python train.py --num_hidden_layers=8 --hidden_size=768 --num_attention_heads=12 --num_key_value_heads=12 --head_dim=64 --intermediate_size=3072 --vocab_size=49299 --hidden_act="geglu" --norm="rmsnorm" --norm_place="pre" --norm_eps=1e-06 --positions="rope" --rope_theta=10000.0 --rope_fraction=1.0 --qk_norm=false --attn_scale=0.125 --bias="none" --tie_word_embeddings=false --parallel_block=false --init="uniform" --init_std_qkv=0.0139 --init_std_o=0.0 --init_std_up=0.0139 --init_std_down=0.0 --optimizer="adamw" --learning_rate=0.000785 --beta1=0.9 --beta2=0.95 --weight_decay=0.47 --lr_head=0.00731 --max_grad_norm=0.5 --warmup_steps=344 --schedule="wsd" --decay_fraction=0.62 --decay_shape="linear" --final_lr_fraction=0.0 --batch_tokens=262144 --max_seq_len=2048 --doc_mask=false --train_tokens=907500000 --max_steps=3462 --dataset="wikipedia_en"
MLP neurons of a small language model. Each row is named by its layer, matrix (gate and up: input weights; down: output weights) and neuron, and shows model dimensions 240-495. Each number is 128 + 24 x the weight over its row's rms, rounded and kept within 0 to 255. Numbers have three digits each. A neuron's up and down rows have the sign that makes its largest values positive.
After each neuron's rows, "fires on" lists the tokens most often at its 100 highest values on Wikipedia text that the model never trained on; "fires after" lists the tokens most often just before its 100 highest values on Wikipedia text that the model never trained on. A number after a token or word is its count.

L4.gate2404:183095100107101127124144104130109105106111160121114108145107127139127114147160137149152118112121124149129089143100108093106145141110079116095106099143123132118144106163139105105152113111098140126179125136123104104125115093129180123115137140102143142125112124116076155089127147165103165129150123114157141161131141131163124110098140120138105090095120147162120117136137092135162126122108106100152097136111130156135109151113142108101142128090122114148065105125147120116142120161105071174103110125121084127165122100127134098159117096151112079137076135129151134124135171113154111088116126121142145194146139122147125183137133157123127133117134111105128134141076142150153157133140145127122143173165084121090161144153084179102153141117071137122085111135107129108116168135151120
L4.up2404:160135104118111123164137135118097138127167143087073146128171115157080089102142161108127115117128108137137094156152126107123119119141107141141131156123117132133164167117152124135124166107143159129112160116150146140138117145130133136102120107143117156155140165154122151094124142154144136142100097100134123118119108138136106148126088169136128111085097069129172115135148143108129093112124143132132137102115125116102102100130132131128105098146140127124113130136164140135114121145184169122127152125149123128101149126134113141090109151149115158116116127161141146150140125148084145113116153132146104134101121107171094085120149093109137135134170127102123097138137119141143119069122155143124134132124142132136137180131111146114139149159132088124096110122118123098139140130116143
L4.down2404:105128091093110157132178102134100155115122162136039188120091130137109127113156143093160107113080121163100136033104165127143102129137125130121174112088109168128122156125157079121143156116142135146143145112171147101078111144131145169118131085126108147105144109161125152105148135157126117119154149146097143105117131097170132107124138121120117089134129120101153087112139162160141130135097109124124141127133114110087111080131179112087094152127116129124099108102140141179197124158174142138121113143119141144119138130115120113127127192144129116100147115152154155132102065124115137153120135111160139177170151112149104087114123123106110123167152141088144149083119157122160129099101111134137140136144073132123140140087117176112093137138106139127119072133158120142119138097102140
fires on: " 2" 21, " 1" 18, " 3" 17, " |" 14, " 9" 7, " 6" 6
fires after: " |" 84

L4.gate1788:145135147165153127118088135134142086111119136101161134081151163128169132162121157150146153134093109115155116115181116103164097117134154133119127112183097180110092166131126100148108128102145113167117119137152094144105124114099126139194115147131146130116121125117129130137121149140092106124120139155158085175115098138127127105124105177117144142093145146150148077149147124162128096124140091162154116160103134140142107111106134119113161089113074159160160128154130141130149086115137072108099134133108139113151145092145143125110108106129132064098136134083147134108144154151124140163198143125139097129076118113149026119117109041180107146134134120139131084097126156135098188106091119080133152175134102139145143124124110146143128136119105126134109116159129144069116112136120111
L4.up1788:176126075127135118128079102155110117121140157149136109126138129125119111113141089120149104135099118150132130091135148095108188123193114122128168141149132134137152065110110128147069102135105113169111116141114173173107126170120136115125115112129138155117115112094137140122101188110075092123102126117107130153129119104113115134138130135130144074105092095157121153163135123167142102105120123126142088135089128146112149145160147140186131130121169116152101124147105176164144114103153125144108181140117134129140142162126112159114109128101153114158129161130091151102128118126123131106111086132113150192124152157125105154149107129124138110116126089112144111139109118137101159147129112131125111130126131120126109115139121139129167133131122127105038115100118133111107101158114151
L4.down1788:121130136112128098102172137132123121128110103130117135159134095153129108159197148127110131119115139094141090146161102140106084150132098111154115146147137127162120128140106137147165148124136152140130131154099110106119098139151076146128104144137133129154157101133123130171148140139164144105139120116161141131123122097088124128188095101136096133117148169165107160071111125144120112112102122121159128105164161090100106141158116151109145104111118117119136123135088092131133121155140138121129156137083120131128121104154125123168120171115098112172084148144130111148142131169089096120120148165131119157175141127142123128104135137120166136113109156123157137138093106155148143122134154126110105125099111104172135145167096187122096127089102078150145123135119159121120110104154150
fires on: " |" 82
fires after: " 0" 54, " 2" 5, " 1" 4, " —" 4

L4.gate270:140119126120174120113110140128181172138111104141115113149152136122145098111151154118134135093092112095119114111106078116098133112137120138146103113160144144152143124142172149115116107149130138132130105138109157156176113180132135107070114145121122153152175103135128118140166116153085144163122143128096145090134083105143181101133135119140106080107145114144126069135069109131132131085171165170131118136141117172161158137119165140089118123141137133164113116176156126140136180106106086137148128118132098123095117089106085115115095130110096115145091138089132110120143144159143081143163133139161141178126135071142107132120157128148098111147122127132129146117154155100108109129142113151086138132152133102133112100129118134087130134166123154101122099177113132106111163137110091
L4.up270:119115141122129112117126144093130126148147085131135075189135122121098101094181130116117118133116138130092069119126139138107098158159121095103122183140118135086159113119152125171164132111180158097136125091109127149101135142094077119166157112184113148094137146137129113118095163109127138121168117136041112057135120161133120149130126156189127090125132104115095128147101167125136145153145119133126159125104130130169153116144094132122155157138120162116157128120116111096073129169158135112112129149151127134115129098118124133129099137124138115125151155144079123100124125155132133128082079176185116105144094110163097101094123149123185105152150119138119162164125114111147152129116107109173107119153155153115134150147100109124180117130165122126114103119129111105178149145164131
L4.down270:105110116131138112130114114114150092136134116111097131117099142079127108113098174151148094127094119124129140118121131141159112118113110120097110132150091133104127121171157127101120130145116146124149151129131171120086116170184123112110114116131108103106193121077107113133130142138145109113154142139112118159143157093120164130165136128188169127137116128140160090149129124163146115094106144133118137099125120162133131126142120140134129146124183110074118133118107142116101133151159115137117151130108089134110139111148155163136108165148137106138088143134132109112116159136125095117119110102124106138133135154148167151118141159160131131119141121119155122143106134136151121120132115153099158187166146122144166115167099125111125167161126115130132071145142116127129087134102131
fires on: " 0" 68, " M" 5, " H" 4
fires after: " |" 76, " 0;" 5

L4.gate2302:169112096122118138093109121122124175134125115145116117132134137086104152088102098089100120120146159124110110120120111124114134115110129115159120150159157126107093100102127124160122150129163155109141151125100164143080123141156146161106120141145163133108142095105048160121130111125120160095133146132129149153112113125136151162137182120168112191110128145098121138166082113152136156121102151127107124091092134169124147153122181144088149082110142126132119080126146142127109140135139099122096162120104131151115111080111125113108129117126171119112145112092154120173150144095125122146122152145105087146147082081094113166131135155139147121132141134125106070090111128123107110131141117142082125129172135113129132149175131147093193112130144122116115085124125088118124131129082124
L4.up2302:084135135110127129112104060143152130113151112134152080132159143129150123180135174127146088109110107133186117170070120097125133126154107149084106103139118097125123115120131108156150158099157147156148166129153148101162111103088149079139148110154157142105163094087123098162190157145127115153165146144133140096135118128081156121129137137101127129139134122096087134053115123106119088093127122147105081129103168131121122094132160130133129143091128102150155165159140146144121123078121104161131135122115144127141125128127164120157158118114111125111136161112183124067124149120169143139133114115087105143130170092166165142147115114118107109101113115136130161137096133136150175060131153079096166149160123047118173117119140181129136128108137157107113123147124129133118161170149157
L4.down2302:129137121170136111147075141115132116131149113125104120108128113120117151122085121104111155108107152146149132126128126106084132117106119116147134077162146130130157122170151134127128111137129128114114101154076176145159098109102150116135166107118157192062129110104132146103151103136140117134118149132113120121121180156205145128126118146168094135140106138108153124127130126127140139146147117141113086103155129134146148129145087171169112118139138127111150160123123071189117090127111143124121133117135151142133143167076132123136124130122115107147113110104144108101132104144159172114077122115109136107073110115139108122102145106076110115159128097117123118115107154117171164147152155131146171177136162150140160067157123106110154136121115121138140092177136143137152149176139111
fires on: " 0" 63, " 1" 15, " 4" 5
fires after: " |" 82, " 0;" 5

L4.gate2504:113133126120116135160098146120132110116151125108125102159085118140129126102163139128118133122128143096153125158143140160113158090159139155120140092142131106118145153129117178134128129145170151100097111116139144135099102119135114121106160091115111154134128129185123145142125082161152157136132135113110160159107164112148081130146154179136082172096133116100084130128164126109155143076169144124154089124102173086189114111123125126138156101100160093160126108172110106130147169099110133143139101154123146158097121110112118134149148108096131165122128091151088152164159138110149092112125103141104125166146119091144150109111106141100110139126117133161097140135118105132185122154131156095109126162129111077095105141167122112112140160120140147136109162143100097141099117106127101
L4.up2504:118078108103138149107091150113142176124056152130121101086148132126149136136119178134130126146153151111153155108091135180098111129130120138122081143114090101111121098146100106116160181165112123152113137111107134145081076139094086135133092126114171108142158162175120156103094093142092107162168105119119163111167131098154130114157174126110122125138148090147108127153142128143131113095140149113158153141095123094151117137148088113139125124128142123125122125110106134125132126107111136092126128109096126151117122128128134128092118110134117084117153095130113154097095123134103099158080133155154158178105145120129137077174151128115128088144118128101124157147113125097135176111131131192183153152144122110160141158164173104109094139130146118110163159073151103145109138105119137
L4.down2504:121134109127168122106123149103133140118133154150144164106161136139119153116127187101122147092132112139113123134167179125120136100115162128142125121109129142139169132148150139090121129148091157144132103161152159110134083144098091121121132179082185146126122165143127135145158112137158114110135128136135146126177189115112126110120190111100168116150117075169165079088134117133143126170147164117147147165113148138099159098125150191056105164138125109127103125092102126127088135125138139135121087100131128155155129152103135144119121137153110124104119095140127119107120093124095152148112129115143150137126128138128125116142126140132132099154073099143173126124149097099140173113136152138138147117109075114133127114163168168113147120127068121111122157093112114124123164140125155
fires on: "\n" 76, " and" 6, " of" 4, " &" 4
fires after: "\n" 76

L4.gate2725:158145152115109117113137150149086124095149096096134111106137148090097094154138152145105135101076102123136113093138129185087138110102114141110105152092165148140117132139178137139110128142181122147113078129138102116148119153143143097146111140129183119115180130130072092173169106115137139163144132101128133143114129127144142132121108106137091125148137116081096141110141074166130149088115153133131133126139132117125111110122122157134114110076125109171147092131124122142137123103137143143137138115083082148098127105174101133103159121147119158144106111110107102119190132171115121121135135147142167132123120099154133137117127118144120127123144173129106149084126113054139108105142136092117130134115109106136136083144148134110145143191127135114102141162105151145109149120119056
L4.up2725:127184146156148150067120123146151149133127137138092133147123125102137145131099174143115134109125143076120125101148130102145136129150106139120140092166123157118145141140087107120135114114115156162094118161127149151129157118121118091105142162123150122145108170190108135134116144126110137112142164164151162140059141107118142127153097141138127118158056116134137089146150119163100172118111142127138117114121128134134132112118130112105125131134154130111148126140151151137127109069124164157151090094134125129156129132173126134112074126117128121080114125173171136117107125135126137169120170163133106127132091141135146125127168127094099146114137089127075111136135105129134149173121128078109111154126168117159128130094129178092131115158106106170148128181090132123145089109125145
L4.down2725:132134083142124121112108148110148134189138145142112145157074140120107138161175130140102106146138159103158107157080146102129099157123144171143114134131174128148144127126113136097117130142124122078129130138172131126129096138078116137090145158117141128091143141100133150116099095171105128114135168129128118141116126130162170160137156104166135108141117111108143137094105143097130119148105099126093138166138141115139144126109154156140127162136147147163107166164112102126105081127153147146107107120098129163129157131121160091089142124107108095102132161143092149099122140166094123113098166167133150118131148141170113137141152163088079141121129073099135168175105165127150139104158180119088121143116155126102113121134125138144146136096124097095148120161113126115151147113129087
fires on: " |" 68, "al" 5
fires after: " 0" 37, " " 31

L4.gate94:139109104133127128123100142106115110117150148153123131123136133136140171097093114110119108147120107144111112124140174118154148145224149125150088137100115115116107126148186117130118132139149088111134127132102138169140128111093121127146127120092141120138122109145117115144112100141156123138145129119189150108102147138119087118123103117129085161152126131151153140151153115102133114105148131120130140139121145167157082134143114146145139137105119143096104147115088125108124106134177103161125115151179128139126107137136109158179135187155155179116145119144122107155094166158151106076092114130120148130103157115147132155126135132119082150082175075124173142131114143134155148149153099070169101132133145121148125117121126139133155124077105118140126163137138102165145148145120132
L4.up94:110131070119140139148126150126148127119126120148124073088138099145141128147150133118115179103143155170131141126113151160125131151154127138136156116100088134131138129151084148132095199125146088167117150107156130162150096138111112118125117092130105079145114138122150117128123108114094144153136122120146162126157133109102082142085151136078133193122136122101118156130116089125096172092128075131115146103107152136129099122163164160125119157078110124078141133144121194134153140081127162076111188127143127140135112124132116116139171152139128151126141126149120129161111150113142160116124108118115086105098111104140175107150146127120138102089147162084142133144083159169137150113126134141148148132117124117113160122142156137119077156131141122147158143106113130162114146111105154
L4.down94:120182125106106119150149149139149148131133129078112139090147155150164129111162094103107125063112146119077138137089159134079129106143102107110171190086113123134129093127112107111132155146132125147163142129131182144125121106142096118162146128111138072149109112148168153160142151109127102106109122117135140106102171124104115101149165150090151109079098061126137134115109131123132153122135076166125094129109127119109171093123103100091130157133116097098080145134104162137165114121100154103137162147126137162121142099136155122117125134125166106160086130147113098134106124176125166154096090131165117130129126127107157102127113142166154118112091149183118117135072133149081125144152169131129126130156113111056115150150138153163119103129137142146121141120113141145121107122142087
fires on: "\n" 45, " en" 9, "l" 8, " la" 4
fires after: "\n" 49, "mathbf{" 6

L4.gate2125:099123127083140114098103133123122130151181136132087138158110131159105130124137131147148098157157121126167146160132092119105084154120156113083158121116120168147144140112109133139144091141132153132132173127168150135127116114162155116145116134120125093104150156165114103109095095121082093158143132099136145127110175126163106180139146129145119114125105120134128134123087156126141171107118108140070130135123130133118136069147101145096128136110141124123127127145146148154138209159102123110121131138124101172139131128136105151118129138130098098159138141097149150138117172109108107105130137107190160152102127082142116140112111128150194091100108108126124117133138112129143161126141150126161145099146119132100144142158111142084125137141149121145158119150106133142132175152118128
L4.up2125:115138121122109116115087135158098139141073126142107099098136144124128129119123197102116077137099122096154116156210119152100088103128131100114111108166144157119118136081159141160120126127141146133185153114158142105092121139110151125148103134129129106151121106117104131141142158121132137128184126139127112129114160154114161131111114130135109118119113167121144136162129134127108120075129175114113122138148142115151135141156140135092164134117122131155134131150143160167182118141144105130114135119130140125107104142147121145137128152113086131133127128081104130141156148123123123100171126139139144148114134188104155162184174166146132128086170100091109177108109104086120150098132137133157173121129100137120129122109113193108117172157165109115086111133102140139120107171144115
L4.down2125:094180119167124104165095139153113115136144132106138135143082108166127111096149139097092119105119134092139115068158131135127109134115134119145126138160152175151164103119127119127137114105103111124117129143124150079113128100153133104129093167123132132101133154103128180123082096150092126135113173131104155133123130130138135100109138128139121126085151128137177107142114131124115165109119099107130148107166112093108112124144160136153169116143138143104119098139141116127146147143126147155113129103144125123120096145101148134136089142150081122107144157163132169101133140136086111122126078074156151134112117135164151128098097107109167136148142157091111118133123122169075126106159116096130094153149139139140129131172117140163134152147118135120104114124119167122124120123174129
fires on: " " 33, " |" 27, " 0" 20, " —" 17
fires after: " |" 69, " 0" 16, " " 9

L4.gate908:158090106110128140107143122096131135125090127140171100155145133116085077134103137100118107113108106118172092142093180122119124123098126134144106136127135100120172160121187097137127099151125170148118104135136120123144096137125150142149132131098152128113149104165138125143160168123141185135171130105151148140123114112111152117170095118124128125174148116148109158092106100113178093111129128126124155142102162139096108134130149167083107149130096153091154127133108122119154097110147114123081200134109150160142150119141133092152135100139097088163149114129073110111142169113111116161157145141119135149115111179123121172104091116140060135083118099111188130112115089120158164143151129108120139156151127083110105119130145119140110151132094150086115125158085126105137115138087105
L4.up908:164127084128144134140136108116114185115133129124158141155117129111114137112141180131141097122159111134073095155152117140099159150103145140096126129131124084116144143109146131116091120101111143132121158173160081119116156132088124126103103144136170111134098104104125110115132117107106132115116150128133104084091114183127162150131106134149131085128132145116144147112124101104147148110165113138086105153100074153129147113131162149109150140169095159147147128149129147139123078092194113098094094111141149132141098146135149122151086084111120087145127134051127113114159115116096119142137120105123139171140082117101071160104132142135120137118122149132139120082127156118109095162162124127097137154112145154122135138106110127140166136136116111071101085137124171072151125124125117
L4.down908:133137117118100142136116188146095142124158145123161163150119143118149131098109128145123089153121161116112105107144104114142112135119143173126165126162120114127137114101103158103106130148145100140131145147160149151076109108123090160156140159165132144119121137104114092118125104083102119116111153107122125101103103150115105148149137127153083135136121126109154127160144143142140158077161120130120149124142091150135077136130099136105143134172118117114149119158155141119101127121169123110162121109128104097151102142115151138087087124131165094107129092121136148161159121142088150129123098148094082139139127070130109091153148135123125131109112129144151142145167103108148114181141128139106153126086152169123096122144097119097128089094158097141145150121134167090133154101150135
fires on: " |" 60, " 0;" 6
fires after: " —" 23, " 0" 17, " 0;" 11, " " 9

L4.gate1413:190161133148138099132094127145135114121102125118157096162154129128077099142136146152138135142054144177110144116138090164123135109113097104111106109110121128146147093128121136088122124159135093190149087137091124101151117149148178113127162101140181151105136113112147171134138127146091128133110117114189128144102131145154168109164148165100124128072141129156099111145142134094134184082097157134127111121085139124139141142142130114142081111074183141136105130156092098146129142102102168116132127115140097135127111123108123136115136132127102122128084125135143130095124193102121081161127109129141134140170105111141130166094140136148133133089110117135112113115091117104128121128194123086148154171159157132118123104143158136120141113108111142134112117157099140149048099107112109
L4.up1413:127143115114112147143136122158107097129086109103151134131161113119134124119109176136075116134122133103127131140138084103214094143152141164106124115091124103128131130127138125128120106100103127112141132117134155128118113156126112109148135145093131134119103143162122148133177123119150104187122135105111104111132112129120124174150166134117121129116126060159168164115116063159109146109143158110088166112127132118159130185163128132119154097112149081115188127108139069153105139097143065134145135165159119098085080130072131138147133144110118123084142101125127139144151175158132111119114099123123161114161106079137136125152124143130096127105104127146113154147134144140133155092158150127114151132127104121122157108130138147123140126134109140166067153144127130074119148100144071
L4.down1413:158137148106170119122117146162144140122129153112114083125141092128150087156121125139143125149065167136118140143129107112145141100107132144121136137117120112095136147134131156143104142146154138103173118139086150131151116121141109119117147151118170120141067153119141165108151147098124162131139136135120110116123116152151112130134152143130138090097155149151101172139145097137126156130124113126136122134066102171163140144144138077127160158118144114128169134128131106101124134125106138093126113144173099134098142105103139104136154139120141114092092120152105099125147116124107133131132099105101175148149174171181151104118149098103139109149106111162123131140140110144151107085108087100128153119155137117160122110164147122117111109165098125155116134123134131118116115130116140
fires on: " |" 59, " War" 5
fires after: " 2" 19, " 1" 19, " 0" 11, " 4" 5, " World" 5, " was" 4

L4.gate1543:120105137131123100119077122120127084079114161110116158124114132139143108170107098127126139120122120123115128157108116140113122148105130153124115076119171074107142124148140185129099176120153094130132126149117178131121152153139137127092157108131144099119199158101142129134102144147139140169114130141122155120125126125101109105130126161136095160107115136159114083149150113127161099169143123104147105131145140110124114136138089140119099089112131130147139101102099146124121112171109134155111142135178111154150116139125117121164132180155153113109140077111172141139176164124100074138160103140131135139098132121162138090108135180122104164126169119141110106128124134164167137137104175137129121139138118132152139126153134134151135146102109108148080190156130126092133135129148114
L4.up1543:123122121139182123143094135154141109108163107116089159110128125115140103133128164117085125123137085122103117147096077166148118123151142122169128095084102110132132138151137120135107199105142144121111159125136135141124150117123121146089136153086128137160159163073111152110111101116143104172124142174102134083090166170144088152124129164117122162097106126152194087138189101122129110107167144113112127112132117159121091144124094150148085127083161146087119120104120164118125118150144176153115101138122098132145084123152104108107122120103125121128110118105137163107137124083081078126135106128113151164132109083115160143151147136077048137150093115105131084154172158131112149188140140172142117112127111090142144123100173129109096127097138125138077166135133152148153137149098104
L4.down1543:126071116115119150145110158123129119154165126114058134105125124147136171119118153107137156127142105118125141138077108154118146097139110128150110146135095142134148177148122154151092116121135100105147156126141125127125107117114136106169120121143098120179147171139122134127099096111100118109129110161129094138135172096107143132143160106183138106120117151173171123147133162127133067113152132128129127123147143133082126108112141132107068131147163103144140116110115127126161111123144165113143109102109123146131147116117124113120156121108117100139117141116114132128112112041101139106141151141138172134132109123144112115106119132094090122134115129115154080132105176123122071124144138142143127162117114152138153095091068126117131153120100075152090128158143151108122148135135177
fires on: "\n" 90
fires after: "\n" 90

L4.gate203:191113131131086117096088122142114142124180086091094111116078147098088116143094173094125149110133131130152122135123147109098157133149150163114115107113126114122190135141108129098163182132113148101125165128141154134127136146106159139137156129144159128149163119132115108088097137123143135108160107153164148159143133136138115149160137133140137149124133137168106114075123132164123122141100125182100141093152154116120102121087154119152102131150112130114122131149102126146130141112128185125149121139167099138155141108171094123101092147109127119121138123149165134112123163094154103089128135158115156125131122131131110113143131137136135133127136138105107146090061110126101125100136159150081131140128097114156132139125109142118150173129154111133135148102124152133111160100105116
L4.up203:147125069130133153104127143130123128126154106141082110132109121123107119094138163116128109099083140119123110116128098091133090120136132169135131137109117114119118109134139100155130123134102078106148176123144146116091145113097124142151127127147135148105151107158101122082106134157141120081119115175128101139110073130141100125152142139174134128098113135185103101128120147145121116132113120142134100120154109166157100106168155101106148121164147146126121113139125128098136105138156153139138125106156149116112132117087129119148146128143126171128149108119107152159132130088140136100157165179138122139178122144119158104112155122125084129149127154110126101096125154120049119131125110167082141127131126148118133170127123149107178149147133129169082122121124150141110132137119103
L4.down203:110126108159148134147139139068089147117123117156095129141144162134095108120152171098152159134118135107128107149092098147130171093124126125135147117109103113142133160117199123169129125164148127134147136111128139098107145129088120121158116119156124160081114120124105139099083120137095105153111154168136128129142103121111165107173139176180112174133136157119135111164113151144118134126139117129148128088128114159144095142128176110140144154174134155092099178109126126127124126097131132144150134112116088157106173122096126122151129142094103161126141135138085135152175134099133141103165137147158113132121137132122180154140143107136121146122146146110126093148143144141102131150087133149106119157166142162102163111115125126142134160093071131187135105172141137097140107159092139
fires on: "\n" 77, " |" 11
fires after: "\n" 77

L4.gate940:167132127156131122106100155131134104127118149120136089134112140139110083147070095121121142137083115136124078138141128132062130123147128158134110105121110107100141115094117158146108103148127137125154142129103114087171135155099169135112103164112131134129130101148096137110133163142172110130119083108141171137114095171172121101145125206120138115134160107170116104137107128133151140113114133122128106108148143198128128113171083133103124160073128124150108117137120110160130171110096119155106160177128130154145137132135150133119098159156132095187130111127125132081157167143158099106126094129127145151087103111141092159129104138092102153120119085143115126135086110162122144131104086067126126116158131158128111122120154157087118136163107111136127125097109117119145137135155117
L4.up940:102152106166140137178108127143091117129136148129098133172127130120171160116109192141132123123113143106104091130125111108149083148152131133161144118126141104103139086070136115139146133102121144171147147150083174070095165120110176142146149127134126141114157133134149086165154153151098166055150115112166124134093138078123148153092123136146122155109125149128124175129111148131128118126127131144126134084103039120150072091142107100114092158159138126114093089141147124112150186123161111132089138155152174099133126123093114082168171097102145124135163162104133118117128122170136126158092148106158119102131140118118151150157118159169120096116122122079114133132124133143135097157113142155140113087093144100169107106097110113124111155121125119134166112116147165142158103135143143
L4.down940:140149118140139143126094111110100122132114109131121052172147108157118122140111114124128141105117177123150124150112143130100158141107136125090130090123136167130144135097119090122105096150160119115095119101115140113141096154135161107129164168076137160151119124126166126122144121153132144125135137174124171123161131143167137115124165156181154100111113112152112136118114124152133145125113126162089110120139113137107147149116099131109138102158133145106089130118173083120148135117056114136137127174106138081209128138095099122134145170109180124160125105081122146126141170165111128083156123139131143129145138105112131142140134145139108085129128076091107113140196137069158139118097168120150145143132126136107116139113165163092160097132133124134152105085106140125150129166078148
fires on: " |" 60, " de" 6, " 1" 6
fires after: " 0" 48, " —" 8, " |" 7

L4.gate473:142110137146149137087120135136132138130139136146130155133101151159114147108117104147132122157144115157129130101095122139120133152114125136104160077132139133125118141138136126115104082092118122126133124157154117126083126126157129126119120120113114096168126162158062158094081113116092115055107122094144129137076141061128110126130126146142093133151129120163140112160121127121137087165100162153131154098153155178094136142135144138127101085120173119115134106090156095163133109116094120111097132141118120123134170115103131147194141152123164107124169088129158138167153154146154155138194132149128149150086108099163108129106116156127164165122103104152158156112108162167117129133120144125108145136124126113144122166113098169144093126109117145132095123130140138145117122144133143
L4.up473:144115130145164143154141188146102109113159114146062123131146092109159155152110153124125088127123148100111143129107113145128111138126157120121088131093139135155105081130163070103153131151179108094092161116149159152091151128149146148132143104118125126132133150116126166112122137124080135126101151125149139124130140104108111158102130142131107139113077140145161098114156139112102104166133106113132107093160171103147124145102126138097102103128161183170139114110086165140100110128130153165150131110168089118151132106125070098124133138113126118122167129172118120117123100101157127145103105114154126176139108132127143147158110142109087134168109134126127101109118137147124151126142115129102097144080083135150101154114116172093167118137128179159081123139111149125132103148099127
L4.down473:137135116111092143162119126098138147133143114137087124122151141115168188111103124098134132156091127120150144156076084112100113115139138128083122142094155100121109114144138110127152117137128133084089113112115125107127119147138132146134153149163171128136093132119126162111112107102109104158123106163151084162133143121097138131105124142147136098159108139172152096173087124119125109143120145145100111124147139157128109126122170173134136133153120141140131130121144128129096123159137126130145102132134106130146166133123105106137128121086142121106148130150159145137134106087083159136105098132103118123118112131142160131171123131138121153153078129148156121168136168160094122098123125145145117153138113097105103143107098153132177073169105133104126097154137150151131117089110124
fires on: "\n" 74, " |" 10, " American" 4
fires after: "\n" 74, " the" 10

L4.gate2841:083135130097176121136134114117120143141167164131112141108127145164125137128100164136128156149101124135172082150127130153069170124081106139082122126162138136140144113098152107148138166132099173122155129167113139158082155148154142086111159141149134133059124139154081143164151122109154157092185099163148138154149107118116123136130086161122143100088081169132146117130146139151111170121101121177124103142096135131092098148132154138096117114086129154138087121116144126131140161133127112132135149136182108120131075116083109120148195152082151074098164135132163134138154118099113144078089111138137180154126098118115109126138117148134092131119134123089138129134097082141114102106118167130143144130161115153126134091119162095132118185128165117111165084127163136135134127193093101
L4.up2841:171144126143112140115157129137129177102146141145059145123108100152137143179144090140121148119120155127128128135116135117083166147116117150146134065118128126143124112122079114134113143191126143110158114100131124093111159164091111125114149139125167129132084120136122127129156113136105114141102091139114126158098121132180162136181129109109141131147126107176139149154091115149128171135169135119112121079140072141106119122136087120130108093163162090127142116152083187105133118124118109130099177101134131083110144136133125125127099163128110121150087161115106167120136135114118123147116153161113095139082171068139149160150158122126148156129137133129095165187131120182130151134097156083135129135102123137181134153095134114120131159120128140142122124121118137152143171125066106
L4.down2841:155123129112093097110145152154069121133097097108140154078133141159155114132110106114150106106142114116112146153119094119089089127109144172098138095168122119172116139112121108112112118116150177174144106151144106116166135131133137112130137117083131143127137129187150117133202115098118107130070138123128121105121105139140121129086132144148119112155138202109109114110152117158122149119107084121116143151146157100136073089139120112143119123136121134131147094091125180118090118142077151142165107138122148110128105133127119116112121136135103120139071125122138097146148104071139109151137118080110149130179178115143140148152152151102092115100141132111124133076142135087152173128115126102145137062166112153108134105187120111149098141117108172180093142132134130204129099148108136
fires on: " |" 73, " Goals" 8
fires after: " 0" 37, " 3" 12, " |" 12, " 2" 8, " 4" 7, " 1" 5

L4.gate264:183121097126120122096108111150100132135112133096126134138115153111055090102110126114120120134138128123126146136181176112124108149137136150130105158084101109102101140134161115170131123090136120137150109115145145131139131080158166165114131147140110117151164121113062145130119131175138161169103097072096133135106131134130099103164104168176121099144140170108125113111125107134172103162139123128115124142117113131102148149115109143111163112098134122163102118128132153122152117128112100171111102136123147099141131129107124142150113145167161175155129091112145122097130135158146074137120120105138135167126156098147140110091084141130140148153126093102125134106096069086114119187165114108113101124141129170172119093146123108114176165135093139088098161096090106138172157110123114
L4.up264:113116100090152135115107152099066157151141135136101092127110119094127101099150109114076063147128162094137123159110111111133196132207174113192160165108118126145122170144145178133160096119121133133114137078137107115131107112190137100145190152127097150160115121137116156123116105121179137121100160123092067097126141147132115160140145142158129141140115185150175091102152116100117141132125145076149155145109107133111147118104151147142103139105139140141100162107072121103163112126112143149148114143122126117140123135132140085122135141144107190116132119129106132123148113081132107116118155105113166131187123111095141128127122127126125114153123107102119098092158130138100097138135100116159114110129112169142105102136189108084107125109127151154111149106132121153163127146066123
L4.down264:080084077110099129112117140093123131146157119152119101119095126139096122094132172117098098180136090129139099131073081159100165118155135115130112118062106177168171131099131153118142084109163123100170154083166137178129128150132112147141140136103072130168089150118133134106083104098138117073125144161139085171103150117162096140137128107097134138125134124165167118137097135123104194095110134077106144142118115125123151098123164139102107165126131156119089140131120134128111153093090145099139146152148173155121133092165103088138151128117146151131103122152117163103141147082109162100153099098140154103134103132142140135099124142152114111151102105094136154122093102129097115122110126093104123118119079146154100127112153115131105123120147151146123108116132139133146147166120113
fires on: "\n" 98
fires after: "\n" 84